Weights of a small transformer language model: learned positions.
MLP neurons of a small language model. Each row is named by its layer, matrix (up: input weights; down: output weights) and neuron, and shows model dimensions 64-191. Each number is 128 + 32 x the weight over its row's rms, rounded and kept within 0 to 255. Numbers have three digits each.
After each neuron's rows, "fires in" lists the words (lower case) most often at its 100 highest values on Wikipedia text that the model never trained on. A number after a token or word is its count.

L11.up737:089129171162169147169077144116138074162136143171170143081113089113122187125173085121117177150107126139097122188102126140124129171122132177094139120156065070103102104225158082106157118068077098164125109152115086173172135158124079101115149079158155153144099158157152137139111151111124138120147117109127118097149095195074182179125136152130154131058093146145160132138084079162142117133136
L11.down737:101108177129136162119143170134165151126118129088125107103152086156119129127151174158124154125068193090117082062112154097143129154125125092109129048083090117126110133206170103127149142138147139164148085131165124112153175107127103139153156132203202174075087100134160091129135177166096129081138124151123161076150070136096146107183155089130140103066099120096097166099083125126131069096149
fires in: "the" 89

L3.up137:094094221138121114121130167205079167168140104106086130120078108072143086100175131090087144135168165132157121115145121151145115178106109120105119204162148117155176127094159163149122166176182107127089100123137150198117113081025142130101129163068091149146148156139127170061153099181177067110157112075102182121116094144081073165111083122100126163127132113109151133157104109126110113091125
L3.down137:136092191160134065115127107141089118091084133104102116113170152093142106141171143141106121113186155157149188127140225097088099114127128195170137133166149114092105162147193117169098107171143111077149108101154116142074164075109151212161112092114103171176118101134150153099146115083113172112152156125143135132146104158045073174068109137178100167079162124127144139079198100191136116118141
fires in: "it" 67, "its" 25

L9.up756:108097113115103077152142132134078097135108162164133117108054084137147097158123145092176130144130127143132142108163138118127158085116174141124077126082081129099120090164105108099113184087137180128133135074130141128173156117138147150153123129096070106195135173130078126137088136209167143117147089123156117165148160159146074138139097190152134145098069138115160168147081097150165145127156
L9.down756:123144112111165139162154033035143143095090176087168100139149183168134137158103079106117104123166096124121103126160141146155149110159129093151110146189127135133117123108106113153180136178163124103150181162150182094112131182133092122181207094160121135168106201098118108169136117066147138159138106104162057108107144071093154159105126128130113146090077108128186092124115163096082112081106
fires in: "had" 35, "would" 13, "canada" 7, "did" 7, "be" 4, "could" 4

L2.up198:092134083071177089141153098153126107159157167156105139112078052153192190127081108062151142158128182173121163089105142128137065156164120092173061084087161125151142151125144091104051139137148122147139145119145117192118131118143092126208153116132137112191187134126166085122132134090106096114110152119128113081115124108140098139080104085136124128050098103117119188120174083089077098116129
L2.down198:121082112117130102160106114135177105153087113200134134093122112130171105138149111058099102139091144168084108124139179131168119187133119096132142060066170177175089142172118145182102131121117083137087141150148127099100114197067094135203169117122136138122133176189099100139099141145151070138092125129135119194167125147122105111142105115121136099047171180109164135114087113136098060120136
fires in: "to" 72, "town" 8, "told" 5, "top" 4, "of" 4

L2.up30:091113076110155149132143100158100103129158212111166103110124093086140119127107142106116182173171147116159132072097142140098105068141211030143109187150135167156152141158146143153109186038069116128111158112148118147081120145138096114176103125086089125153142116099120126059145107103124098128103120113113074173142166127149159140141138091073178148147158094108124120116122182145130098163122
L2.down30:123096081141136137058118091142135066144169165128139158148115110111145072120105151112126128164147134128154102114065132082166144091171174126148103183134141183187088174155159176160102156047127115161100141131164150129078155125167081124167136104119122127143106094072125212095149126087149111153084120099096127150123131137138192082129148072074194145205190117112093113103135152097136091178109
fires in: "up" 24, "cup" 16, "support" 14, "superman" 4, "supporting" 4

L3.up509:147141123096066123169131164148040138132092118066079115104131184188150105127168154140062140144041142203117156101141133181120159083114131157140127176075106138097119146119170136176138134137096167094123070126153135134110114153107129104080093181178147141148117131119084116097151100124087178100090106158121114162118163103073128120128201116127122066136091130170113130103117146098115116169134
L3.down509:098133145152153149106119126095199088123153117138180133168139018055111139111098138133170125101206116105088136128146155098106085162174115061146125042192115131132070138164075107067113099128157087160149168131129144135144157136157128122185138099128131100123143147155161184136144131124160103173154134122147184121146122135175135143115063105136115203097167175122126128116144079119097168058145
fires in: "him" 24, "this" 23, "conference" 5

L6.up758:142155145116142128129110131130195162114195100107081197137111113159083060106145161110121126090131120112084151167093116126176103145173103104093093129157160152050139171092157090186081174156102134122084177071153165197083108117108099174123195111154096145164171083093184119121066182171166125165086159144075113127089135114100129157114103205150189098123141112102071156166103148183148091131111
L6.down758:165066157103143158140141148124124099106131137095165158103190076147094154152135110132155087152150177172107184152134153181154140080141186146088120159125120106128148161133093048085062133090096087116146088123092133067161044136143076132131115120113146132125137175107150065153096154074131142111184129104125207104056117107122186120130099127151152132148102103088162168145171140121103120137103
fires in: "their" 32, "there" 25, "theatre" 8, "your" 6

L11.up498:122118169136181132097127136172074144142139180093168115114089123099131140142074124090073167163142110171161143078157111141142084130148115117134150172119177156081143129098073097184143098165141097114123142156072111108137211111114140144121107130149164142140122152099065101124100124131165123085163157113153146108157077110101147171112082150112102100178147113107188103111131152142150135102155
L11.down498:181142146111137069099124112124109132097161161103130153168070124097136150214155151126073165141161125227136094169108126172150114164174120090156126122126110154141160157090126080080087122164130095130081167121136117071135166128087102095119144119222127115105080098128104102110108201160120138163097156103124100119175104163101116151150163128064110105106207140130154134158096147131115090156072
fires in: "which" 15, "it" 13, "same" 10, "its" 10, "that" 5, "singles" 5

L6.up274:125142101097132114162106183199141130112151122174164071113108111133172133156137127097141124106103145145156132123108172155088158134100041151067136111114160112128121061099087126185123133126191132118143128119067135121134170125155177112103075118177042105112170171137112154080110131099125129100120144128150145130131162132144127119127102107181112089105110080103199121092145112063194104123173
L6.down274:115129143151155113150091163140119158195103162202106099141093143165108156107085128130157078150142173101085098069153079190180084087096117069124146115089068110134123146071151160136132164158130135138113118098139090161123154096129159128140151120094142132112131066123141127158068124143160144162153133136161105141089087110162139131154133052123155163148141100153089066118113081143128158113097
fires in: "february" 20, "september" 17, "january" 16, "april" 14, "july" 9, "to" 6

L11.up266:140143141141080137160195192143118124107132088111117095197120153128144152088131139129117156145060133103100115093100132113129129064083123151160111023196113122133105184111139068195146160154120107129187089169133109152142158083170077139113146161115162153120089141140144145090152134107160111093165144101130108084166057112159120127093114131173111110092130102109127128104092118134110077147148
L11.down266:079117115166185067092150255131127125112109130118109096098199149191114102103137127149128136114122109185116118110124104104144115116146126173127140000115103114146152255121061147073079120120098127161103109141097119152111130156118145110131161141133160114148125158136108137186096167152140089137117133106127113092139145102183132109147168156139128104166163136148155149149128172138115132124126
fires in: "after" 15, "of" 14, "during" 10, "about" 9, "using" 6, "following" 6

L9.up325:182145122141112130153155119139096117157104218137123085078151111184129144194100105109140061122159088143060204101170116177166090142149093126087131128112145144173087107124123116131151141079106162146137060102081163137117097120170179085105196131053131162128151157133163103085092129142114175110119154140150144151130197065185106059084148159110130140091142147126129177151167119124158163103091
L9.down325:106118125134189112097128132114153141152148145157177038153146103191153146110165157139160159079129154140243110163066139105125130092121128143101129136142092095153190115143128099074148124074109115069120104142170123104149193083127196098137143137121105086129097163148121137171145134125163129081131141138149165081171078115127171078144121107127131179138127117102174126104070140091183125077155
fires in: "had" 66, "canada" 8

L9.up525:089129142119153201161139209087146118106128088075113156124133162153116149152101083102098152146138080123130158124142108153120119153092087179105087068148108123076132120223156105129132136082085125139114074177117113116152181164168144130075128073129188118086088092164153128139126186097114147133147163113196145067108056145123158110129128092152134143100066059112126149097095129130119118101159
L9.down525:141132178206161049107121188131174122130129116153116168105146079117156129079162119160103175093118137155100132188129129105137057134122090156126122000082105145156076154165113108098130119168056124117138166092105094098152109140134095120169151199180194111099088164114116169116133157132143121081122157150119127092146072100152123121119137136146161135109160119096134110133093131096105148153101
fires in: "the" 46, "northern" 10, "original" 8, "early" 7, "other" 5, "eastern" 4

L6.up206:114155147105132141099224135102179113102108095141126132201184107129147167082133120147138132148082055209160120141133136126102127132099124097114123096093140090208143157149111126188111104093124193141132120154110167154157129155133104113085127147185063124124172169124142109117105089147074139118124155091156075129091164149176114157127070098113092129082149107149103140091127095137143126105146
L6.down206:144149132128131130120107176161141135136123176141198143109087172169099176137106102109160149113071083122135089095212144100196116159104105104155134110109092137085068157088098128106106107105127100135181103102162100180112152112139119147142169138091130083169076166121123112141153169168178180149092181137144078109174108119135140142109114136126226161155138108144163093104066122161122120148106
fires in: "only" 24, "early" 18, "july" 13, "average" 9, "of" 9

L6.up524:149143198062177123113072076134142110102179150105125128113051128116146135140086157143159068099149056145124136169156087139153076173092116133063071138125107154148160132159163141163171121108129148100088175046074066137139198097155165152132132091105154073162137149111115168127114132093185172138104100072087125095116131135116135128087141112200118167109139144076135106149108185079145125124142
L6.down524:063115156151051165126177107093138147092153108177101087152106149159099132123147121115173112114100128121161161112120172126156102201158132108090189073139111089116200211129098127091148116127148094101160159144124112126173124158166112119094168105181193097078072113153050083145106127133089128177077108172125164126135094077127089135135113127157130136036129143121063172137117158063124088153154
fires in: "a" 76

L11.up590:192110113077069142096105117118123098144159093141097121105121136131169150166120113147134110170137097124120110080140138171144161131124179211099112088147156187141131123160150116155107103095114173061143172151151183152157165122204140118094156082072118132095142141135119053130162146087080088089146135100090113126162131077126151170125180140134098120033070189181100110089154129109129064107171
L11.down590:149124149174219124072112145138109182080171176109134108126119101121106141132118136166090127119121090125117127085097104140128047141132081140143151093132105148103114171141088159120085116175093160149105090184137131098159123115068083139176190171189145129182123151122198146114066175123147118146161114161160077090109137182120051184089168090151139164141154126142135136145124119108103076114077
fires in: "to" 69, "of" 12, "including" 6

L7.up393:126170157096071112110175145045125117139124105147068073118103177084165176101102172168123124136156078117109147178127171158134111144072154130126091124147141125218123081093088126142142124125090158118122108098180133147129174120145143111132113098131122104157120060171137111129096141149115180135138145091198160132145105084077178185130121138119142101225100123109075150094163055084154132136152
L7.down393:129158213161133129116125155087085139080078149175144084079071151138153175127101166153088111117131163157094177139108120124158129145091154097116141150095108111148176117162085154069113091108130173155109107101107109149098148168125134146084134128121102088148130154092195181113089158090121141160109086117138064159138109160113058112141132137182122106120154152146108120098057095078118098149147
fires in: "have" 63, "had" 11, "having" 7

L11.up717:192097110112157139185156173162127139187123133162124129119108123114153186023112141157141088114106157168135123089135127113141098090095164123136116126155156143159108134155153209107153139128106166198156122168136130135087120112104104137097134066143075140068129122177151123101138113138135092143135094162147128153097164144147148160052147141121087108097206081075121139131127144149112112121164
L11.down717:144149144126060140132097207124092132148095139102142130160130169093163167119103051127094139155164190119198098189122172106106137134125130129113079164199138113154142107210144137111080183146162092107092127082179099151090124064147151152164076120085136099178097173111128174107136112147165123089113140101109096112113156080159080111109144137091187151150136194135139129129101142096123176122117
fires in: "of" 69, "officer" 6, "official" 4

L12.up362:157150090163121177175110149174062126140095097072099120138137102072129106138143144107154111177078107123125144168147131119113112108133128132162104144124083078166142077136146096104148181103124161122145140081106189109190158141146129129124167069142094094118122110110141172108127133153173157149148110130129157122181092118110136117130083163153137161067146096203182068087099129144138182165135
L12.down362:135138113098115135102133086138126111147155080169119124139113150109136087184089114173108105081130172115118176155123105171129173163135066056142144135135123178063121173081107129153100056121150077131136165077160115140098106176113150158140097148154143135149173148156150141110078123086099143171125183176150163143101110073113159142146160081063154128110105162125196149113153149144158107083109
fires in: "became" 16, "because" 13, "become" 10, "out" 10, "each" 6, "later" 4

L3.up392:118148188115148105126091139128053079194178106128140184131170098135144131095124047142128113203104098124141103149165132138135104114121086099158089139141162167144127088118082137099146151053137116115095139120180110159134117118107132123102104224157132102144168148190133134097154116132180117111117150109156191094102128109122156073191152155154127069179133149091106083169115083076104102140104
L3.down392:089147148092124133141073140145121142131198138113149161105109131137131130149196085148147121091136143185147080156168122131163105133068133169170105164134143138044133092146067128126109205130093153143048116129137107134090093149170161112122107132137140203174169184165107115096061154081227092163184140106138137121072123139067135105131102081151125128163169171118110086115097125133116124093132
fires in: "most" 15, "public" 11, "published" 10, "publishing" 5, "post" 5, "cub" 5

L6.up317:116096157095130102161177100140050058109139152196136182175104094146122179118133103128102149158159086144135181112098121159075190103179116137189114182063120132128186117091132109091071075121114086135210141152107119146091157207132101130109080138164174096144147134145125073072140124130106158067166118092111136135152135112135095113112140151142173153071105170120132146115161088086147154121179
L6.down317:151140161175096175150154075117153134147073133077086141142188102179104128149109091188063081084170215092120113160118061135101188164172120095081149136094081163141075140103138121135092096151136082092112138129122128126095133103132173158124156136070105159104186147074133136147115155083136096166135083096141070082128095137145142084173105060128106191109139136152131161175190087127169114090094
fires in: "she" 33, "his" 28, "her" 4

L6.up767:134141094108102171120153167160084115144156132125132148194137132174189167121112138157082141152153136152121158129111106158132092146085112069118160087130115154175111169107151104139130117078093216122092160106148140121073136145181097173154093082073100113140102126105153114116096137121079164145117076028067142149131120139104093115067140119131097127097117128168178144119089175168072090122159
L6.down767:175171082186134166147129161135101178114126091158067185131119124100164163164166089097120168112077147140157053134100136132145162041096133168087100052099131227115121099159144159124081090120075182136152112121159118107097128137141096143145133112118092094188152156106091153111152118134130131130137123121190135112107119151120091127110133103177116133128138136130149125121069153117144134145096
fires in: "of" 73, "through" 11, "with" 6

L12.up546:136059163082131099111142116130126132124165146099097095188122174163135154167127089094100157122151087075108160099115120159187099110134180112128151126160181099138136115103148133139176146098196136088098126112141121168105129177095180080154108145122142165123191158148120140133128160126118117123078180152115189111224090193117117129008121162084118087099159129160162131174157120138144144080115
L12.down546:141087148156146153124179106153150143098141119146158165157083095162208081097095139121116108129085179135209107103130149175145077098113104178205107147113061097143179207041130175138113121096129091094111101138152133066107086159125115141149117154181149193133092110103189155112073119154150107117135196131102104127052108080125089169154140127144084177070131052142152159132151131166115145136097
fires in: "which" 20, "and" 19, "it" 18, "criticism" 4

L2.up364:122103098112147128105165110032122182177126114113124132068146112138167128139131134097132112133192043099064115075125149151136158116081159121112164127120164110177162137103116140110138171156156113095109122147154160114132160115145133118127143118148157190193175150191141110159123132141116162159131135122115136133122098111154142111113156137104161114151172128138070157149133095051117128185117
L2.down364:091084119124111151129175116111086139124157105152101110086157114105176061120117137085141128137100131161113113076114114164128107161049168104138126177131114122193127161141113153083084160223128172084117113129144142114110110067111154220146194121121176210149134141181162102165068155162124165095163183152051147129110116132165134109127187120145127086123148117119107163102080129083165158165101
fires in: "have" 43, "having" 6, "david" 6, "gave" 4

L3.up488:157078105167109156156080145066212144112103174119131141138124137110113158093120077110139089161199118154121123136125145157160105067142100067091127149140120111123172149137082125141160049167184162156129151143110134127161162135117110126184096096172107131123169101167121102194118124148077190113115178092176138103133079166086054145109128116177153141164174160137090076120141137132140143136139
L3.down488:153148142114124130150141131095096136132062149144093153121154184131202117072183124130137107178144162143133094102127088132091096089145198151158148125169127105124144153135101135136104130202149129144135140179117085095132090082169073105155134095149127102130117098136099125179091170123130175126100223143139126109095127128114073194077096154160082173179141122119083080126073107167183095140192
fires in: "single" 16, "singles" 11, "singer" 7, "since" 7, "ching" 6, "singh" 6

L12.up550:110140154118090152075147090085110120142110217166152098126115087073161124111190153160188126144110130050083090091148139115146108104106094148104144043117053119142124155184174142107111143099115126121125099177085120168122108082117085112196116116125139140157109153134149078199137152201095050098128158125075161103141167123144209164109140093126124174117091155151111119120140171142118080098168
L12.down550:104117157151124131134136111135072102159123121096145116083133140147144100107150139103063101164221201067190099096123127106116105135192135121172079092087184152121085145136136123129122163122180110111074125100145129126134165173076135137125143133110100120092156130129125130073144094138144100122143157154155099139155109104085104142158097114087142162148198096095137123099132116130105162096098
fires in: "the" 44, "for" 4, "original" 4

L11.up406:096122092077139179159072165052050093180140136157136144185091067131081163167167131117081103155167120158045143166173135154133126135133092118126105141107156169191130133123144130118115145102172128188148154137141139132100178166164173066126100153165160107140140157078111151084112175065091109142140132088116124079148137154065131059098083091109122134095134155156155134065127113141167053143158
L11.down406:138157095139096147120167117172101121140144106176106170126137143131099101092107158147116136099101088124156103200128136080127109169128113133140115120156070204043102118089130212132182083140140141073099101143139108158110119143153138169134158095136084122129135139100130079090152135154123166142127110175062152109131079092153089168152092118135149154175158122096189139147092092038184162110125
fires in: "he" 40, "his" 24, "to" 8

L9.up238:130143085123110162126159094068134134113156135149211137160087150142123190184106135089083117139136121152172129139113214111110139119161097097123113122051109188175116139141151172146072133116141121110138154147131108081114143146114119140126114093156117088147088157086092128129105098136100126131143101120141189120118173176199118139095116159120114100111144142182110125087193137106156095192095
L9.down238:184079112079102134068095127141167135089107120099102144172091136136123167134151113111168124160062149120136138130138133130156126082090126206098099170124155218147131111127147102154105088160099127132145118124106127166177155108164121155108119209123094126121198104183098136149154191137193155147119199181165122133080130045104135162119158163052119128171104122123084141145080119133185119058172
fires in: "to" 20, "of" 17, "since" 8, "said" 8, "that" 5

L12.up178:195131170128110122175095156104077122131093167162193139089144159151172141171143134116128167127102077123132147072138153174160098113126154158162085138138164167175100064159116135102135106139116089137108046088174154178112083061160154105089088103138135159135225135129076136139058133129131199183116127157060131137106077100130075158123100150124130092106121134147125121090124126117136092184129
L12.down178:072150164118127094127059161116102058163139130160126152112111098167123164154173159155123128109120113124104093039107209071120107120162128119148144152124112084099132115195107129080099102105124154144106166157105164166124082160166156145047150098112121104152217144099149135153166095105127149156153123095108064145134174134158160142135113131137118063131140108153119127105185154094127076181072
fires in: "two" 58, "school" 5, "between" 5, "some" 4

L2.up101:052137079150172147186169195096084191124110120099119126116104102193159127141170201125170144074136116139127119069081141184124100165080115155096110130121119097096123135119110141088083121114145121170106121123142053189135131108156163098182134168172083081121186194094159148123133096082123125165128152096179094091081086144176135091169126134118138086113111097189125090093138113110140149082097
L2.down101:045144113117181078150118151127085132129076133149147115087105111175128142148131172150212117105118151161139112105139113194108123176117108086058170066125158114080084124107099162125096103115131114180094118110116096172128148135116116140185090126112069105114130138176169133148151113083110058153162098143170112097121139094123116077184125151127093066107144148150093145077200134107100163133121
fires in: "january" 19, "february" 18, "november" 13, "served" 6, "september" 5, "services" 5

L10.up443:106215143127130149185178104138157165117144098166138101145169137121073113111087092109138167083117204129141162159167183132137120122090100114081161175143153195172121112141103157163109156136186145155131149123100151138099077094106136146140161078106166092113146136126118170130066107150022091119111150175178091124138174145135123064066124157127090102082083107103127101158115184125169069142113
L10.down443:181108134052048134154083131160157146105124094051116114148135107155199145116145110149081102142184151167159123176081139128157170115106172140143099112157158075190132147094126170117119141124096139132109115136134150199101110107081132104095094127142143136125109126115140129170139185136120088142109139094156071105130096138089187145166121094137118158157117172115099073137066137125114150069173
fires in: "after" 27, "again" 10, "against" 8, "among" 4, "different" 4, "between" 4

L11.up74:175165146134136120126124170143171122062143149123122065121054088149194154149133064134127129115156123083111112093162130127158139086110113141145137126133129164106125089106155143133176097127114106134095148101158103159137153150105130114133089123128138191133197094104143122105103106202133173148134146208148101164124132116140062086116156184105073065156127136100163077130143123066038091165143
L11.down74:099138197170156146112189156108142133093178078133145111115154118080149107087206090160123087095117107138062123113158162152149152156131086093108118139147112117123149118144151143118098150118149179148179120098112128121091172090126167083146121102199119160148120077118165151151091171140184085201129090043144188068095110159185211109084125089171120183160107092129146142086162124104132080102126
fires in: "two" 16, "between" 14, "during" 10, "network" 8, "down" 5

L7.up127:131172122065062182088107110082150115094117121189118118134120198144149119167062138121111159141162107121133172126180070075115082160156090104090083160157094141135152138138124120120128132127188124166124180130126120128135139094075132140114131153123228087129162119089143123169137132130152160091123115121133134089101128129173123150165105107149129132070152103099151125131123206073111154180173
L7.down127:114145143175168105105194107103115169146104168131168081133089128145129081141121147163156103104086135162197208163166144084205116176117158186093172107079101138109104154182107065105134102142130114128178152150159072099080172111167131145138092092089166141099109159142081136108154067127128167138081162146135135126121134130076095128107115091116035132204094110134102133145112131139119128106148
fires in: "a" 41, "involved" 5, "such" 4, "contract" 4

L9.up299:152125090122073108080118133131149094091163097124114075118151145092187151137056191088126119074083120152086068084129142123147090113152135105136145152136120128156162147120141134149145110139096119156150155207120181125066178121090142115207079115104101212126114167187103130047104129107084130165083164130143100146082181120176112169157108093152098092138133115119134093087157128118088123106146
L9.down299:130122133108065061149116146144123167099133114068186103124097117144083120145111153118158138139094135193132144109158120133109115214138138183154103114128113150096145116127172170190064075115115105160117154188108137140101144068165111150073093111158064154120081170179080071103074086110172135126107134127104120173155124139061106079130113110101096137134132122097126117049128129134118096157096
fires in: "during" 50, "into" 22

L2.up52:123097107112097091118127063165112072137146148123138145102142101096162104189121150114141151148102124089113060127139103105135106086144149070115150145162179204178084142121192109168095160098105102120205193132087126137100116133132131162153111082082082154142152133094104178147127155139139110121070153129084087110133184115169185153109098094074139135138136169088115072121105156134143121161172
L2.down52:116095116120095097101176069105174113132177149129115158163125104102132143131121156146121101181151123054128075100065134093150136147166181085084136168175151159131100138157179149148140160092104128126119102159123157131126131143110139140199144108155115154151113118113123123087154115076149093114056111116124063093151152067160166066137128077050154161171184160143123071159116099086114131171139
fires in: "up" 27, "support" 15, "superman" 4, "super" 4

L9.up287:146118191138082074110113112107147140139121102090164128144104111160122105115146132149124195072154143164107137154107111158162140101118105119132113116168074088101132151200154148120128121076154138122108137141056140151153209116122030187151199115136148090125073166128086122148128087140089158114104132137201166143119190117091121125116100125118092127074109129141090127125162128138075039118103
L9.down287:133081144117175151180079085100131098169111095163112143151117180102135138118112118129108155155116176154114141129149128117139183120082150178073116079165117201126134081207151127141149142118158137169098131085149097184132118050109140158115145103147140159131160126140118103122119160119104150129117156138167197099174087058106104163106133109147092130126125094132137163122084123171127131097168
fires in: "during" 20, "as" 17, "this" 13, "for" 7, "the" 7

L6.up662:181079133125234149156100129128125100132130126108164147107121087137125128182060170119114098153094135113155151173088144090171120137082111081153109063159131095138146127156097143114126135126124128164133143116142072190171139149136086101091185129118117175168135088137150168121150154073128175141107164107134120108154151169159128099138111110146122111137104028094104127131101128225158124113192
L6.down662:125090150116086112147007223135087185134111095121133110058103119129085152063157129165090114115104117185144141145106087059138143138134150067140150110134125121175148080226150141104130156127140173124162113097160131102176119134111108132109153156128197124100138126095129168132140162081111185113138158123139142139090114157144180129153174130097161095096094150099117142085130113134147112141104
fires in: "the" 87, "their" 5

L3.up625:124146176157168112132164092096119152091160128063116117139117139146081162160114136072103166077077137103133087129160125204148075108145118111145135097143132118070096149070095105147135092090106127192167133136122144163114167208114149128136133086114141167102197090125134109129152152083104126123140129059152081064207170097078130090118153162145132105141097098092136072151120140113117110120151
L3.down625:111098143111135173085124140111167168073187135082072073116103136118071127063139085142117117075110164144117115095094086182144145151143131182159078146205095108114139091145129129115110166130057218155116180144142108142112141124182143182132128111140150144131119137141108142110071168154191116113132151158133183133078134096113136148169138136122079108112127161136135089122150171128123161173175
fires in: "after" 48, "five" 9, "perfect" 5

L3.up652:118110118108148187173109135117140181150115154159107157077130091066100124096091154098137200179081097135127181152129123099126132181144152117146182065154133090141110102183158092135138173080116132116150112129154084170165130083148149114143165151141119131094122096100134094132184189070076140125155084181202151105139143120097143095105163160156178100072032108141087107117169085113120160174170
L3.down652:117114186128133143171068128178120137117135115128118135109150107144130108070178089129123152095157090161112143108110169083138126169062104132172071111130101158107129037201120132155089140145089099125138116133117093124177111087128077192152144133110195139097043166136097211177105114116095147126078174179144162081115093082170146180159176123157148134093091133167185113111044115109108073101148
fires in: "the" 57, "this" 32, "his" 4

L6.up51:173179175180139075097121169170126127129115124114140133141141156163137144146117130112067116077104122110129123168161174134136116117170154134170133158111088066193145154147162098171156149109085082142117168099103091114219137146101136132142161134118149134147180077124209032124107119099147139126152090108137078105108124140112122084112098114149144112176126094082080152135102144131129119135124
L6.down51:105121150103134087073110170108115132114103116149130107104154112101140133182126090117145107130192075115131178184102122113122108144113133131153093135118144053174115113209095146161114078092098085169138122145138114134174155127138145151191143063169179162156076129109140164102075198144127072108179127100135123056203082148118087121189159079135155111095190165173139117129162073108149097138135
fires in: "where" 27, "when" 21, "finished" 8, "the" 8

L11.up478:106122140109152172139167058104093162169133062117142169129090112128104113134108113142077124196151129109146087140070080130092126191139114131098191110131104102128134116161167152112185154108141136065102179088118079126166090111142220124129147137100134137123163174157159089171144149107149159140152118118088126131151123113149092168083143116141117123139146086120059148075129094123104200160128
L11.down478:145106133122190149157128119098103172115110046077120109129152113156127076141165159171146121137116121148136167136107155131195154144134115051163158030112120134148133099114152123147119196115093112089147139180175133121116130122129156054152087183139136134124087163089095125153139099120144137046141162135148130111089183126162137144186092175165107170095102158090087124123148132116108061156138
fires in: "a" 42, "after" 13, "and" 4, "at" 4

L3.up310:121177054091165104136094133095160119155127154090090120158100102123114076109141158129105147099102091113091186074115180116112100139164171139134070132103134122153146126131121177188114148139098112140196167122102151130100154147148179133082081163127093181131105166152188095111169156120149147084038087111142163117117120191068164157081144132163149095137054141161147103131151127130107114133118
L3.down310:155124137158094129107129159147127144166161127119134111087122126103183079133153127045057152126130114162102149067109105108117109090160130105125139146139102091085062174144116075103056139112086140108224153200176044194162067120153101126124132112168113129135135101114166087107142171136164137150167145110119146155099132092128136167155152091155114131080102093178116113106156112116111094096127
fires in: "this" 57, "who" 39

L7.up764:126120096111153102121082142118118076124116099131112133138113132101123158114064057116143126105143131129125164107099192136114146107134194063105126109128180165094126148129128104183102072141122196108128133169059137185143145140169184117153203118122148154066132118119124107125119197118128170151090164097137126093178133114084159149122164064113155088120069170152090175121106118173154065062153
L7.down764:123121123093108150128128119131097100111091069094146140111145127189124125184146088111088115113180104157127148102069090131096099159123194145120101148108100078163140142151148092191137183107167118143106121070142128188167086136161051125135083177131187111106173171121165094107141182111100118153147143164151103150108150101166124165182169093110168144155160125118185145176175033114144105117116
fires in: "they" 27, "his" 24, "these" 18, "high" 5, "their" 4

L2.up763:100147112122176113146129114124151103174095109205076171143150118087098142158147111097144154174167095121083199106147158099089166139077121154203197087144141191207147081100170152182166069099124126140108142129106120045145126114132140150082115094160154148117147132121152132115162104100155152148126126122120200077133121135103164033129118134100132116146149123093088170135102109153069080108161
L2.down763:122161154122109068195144129176136114110157178068147112104069157214145135116180151128173079109139114136168153150091133125154134113126166169099080170113162072125108129120095149168167147105141153117127155148091152207156134127101106154142109177098111159082158155098072134170094117150142168112137090145150131113070079096090145165097074126114113120097158094107173110096174137155171133114082
fires in: "first" 29, "before" 20, "most" 9, "more" 9, "after" 5

L11.up77:083139142132086192135158078108144136117148151132078156161118127140120144068097104137158190098102146160086153103171120080144171105112144142099082149133078190146094081171196134153151165103139090150176109181115122167138136073092096183116121098116117086154116174146117123140209112108171090108125109144083141155120166172128088151071063064204110182089077162156186074136122050127133085090158
L11.down77:137103123119142136094153105130110152100107152134137121120138108091127149202141149126167108102138111137177079166160101174053162083093132201114141130127177149153147171128097145109095131105145114137127135115077103187207078140111113174125138113045089146131148135051131138101074145104072162130085125132147102100137125116172138105142179098094068169132136127086107177134112119157084118086150
fires in: "after" 29, "for" 10, "during" 9, "democratic" 4

L9.up647:216113104109087159122173104113180155091152158127122119116138136097138135104166108131110067203139079144193096130124141126145094110087138099113063177136114096170163126133074130157154116134147094114194122173065155150167180137160124104095157092137147192120141184125137145101135168092120114137143185123132097144116163116145160174128127114166139108190052066100129151102151100073096114146146
L9.down647:110152103151144155115096121193141133144126102095180154198070132130093142133128131113127142114105117174119141125142119060153110151099115135136126131136149180075139083156147134202126151112177112154135110148197161215091102064139085141103127124153134104093096113105183027087088062136145142147159083149127130127099104125123147093128158172117111104146142110157074091113128125175178070167099
fires in: "during" 25, "after" 13, "following" 5, "a" 4, "older" 4, "other" 4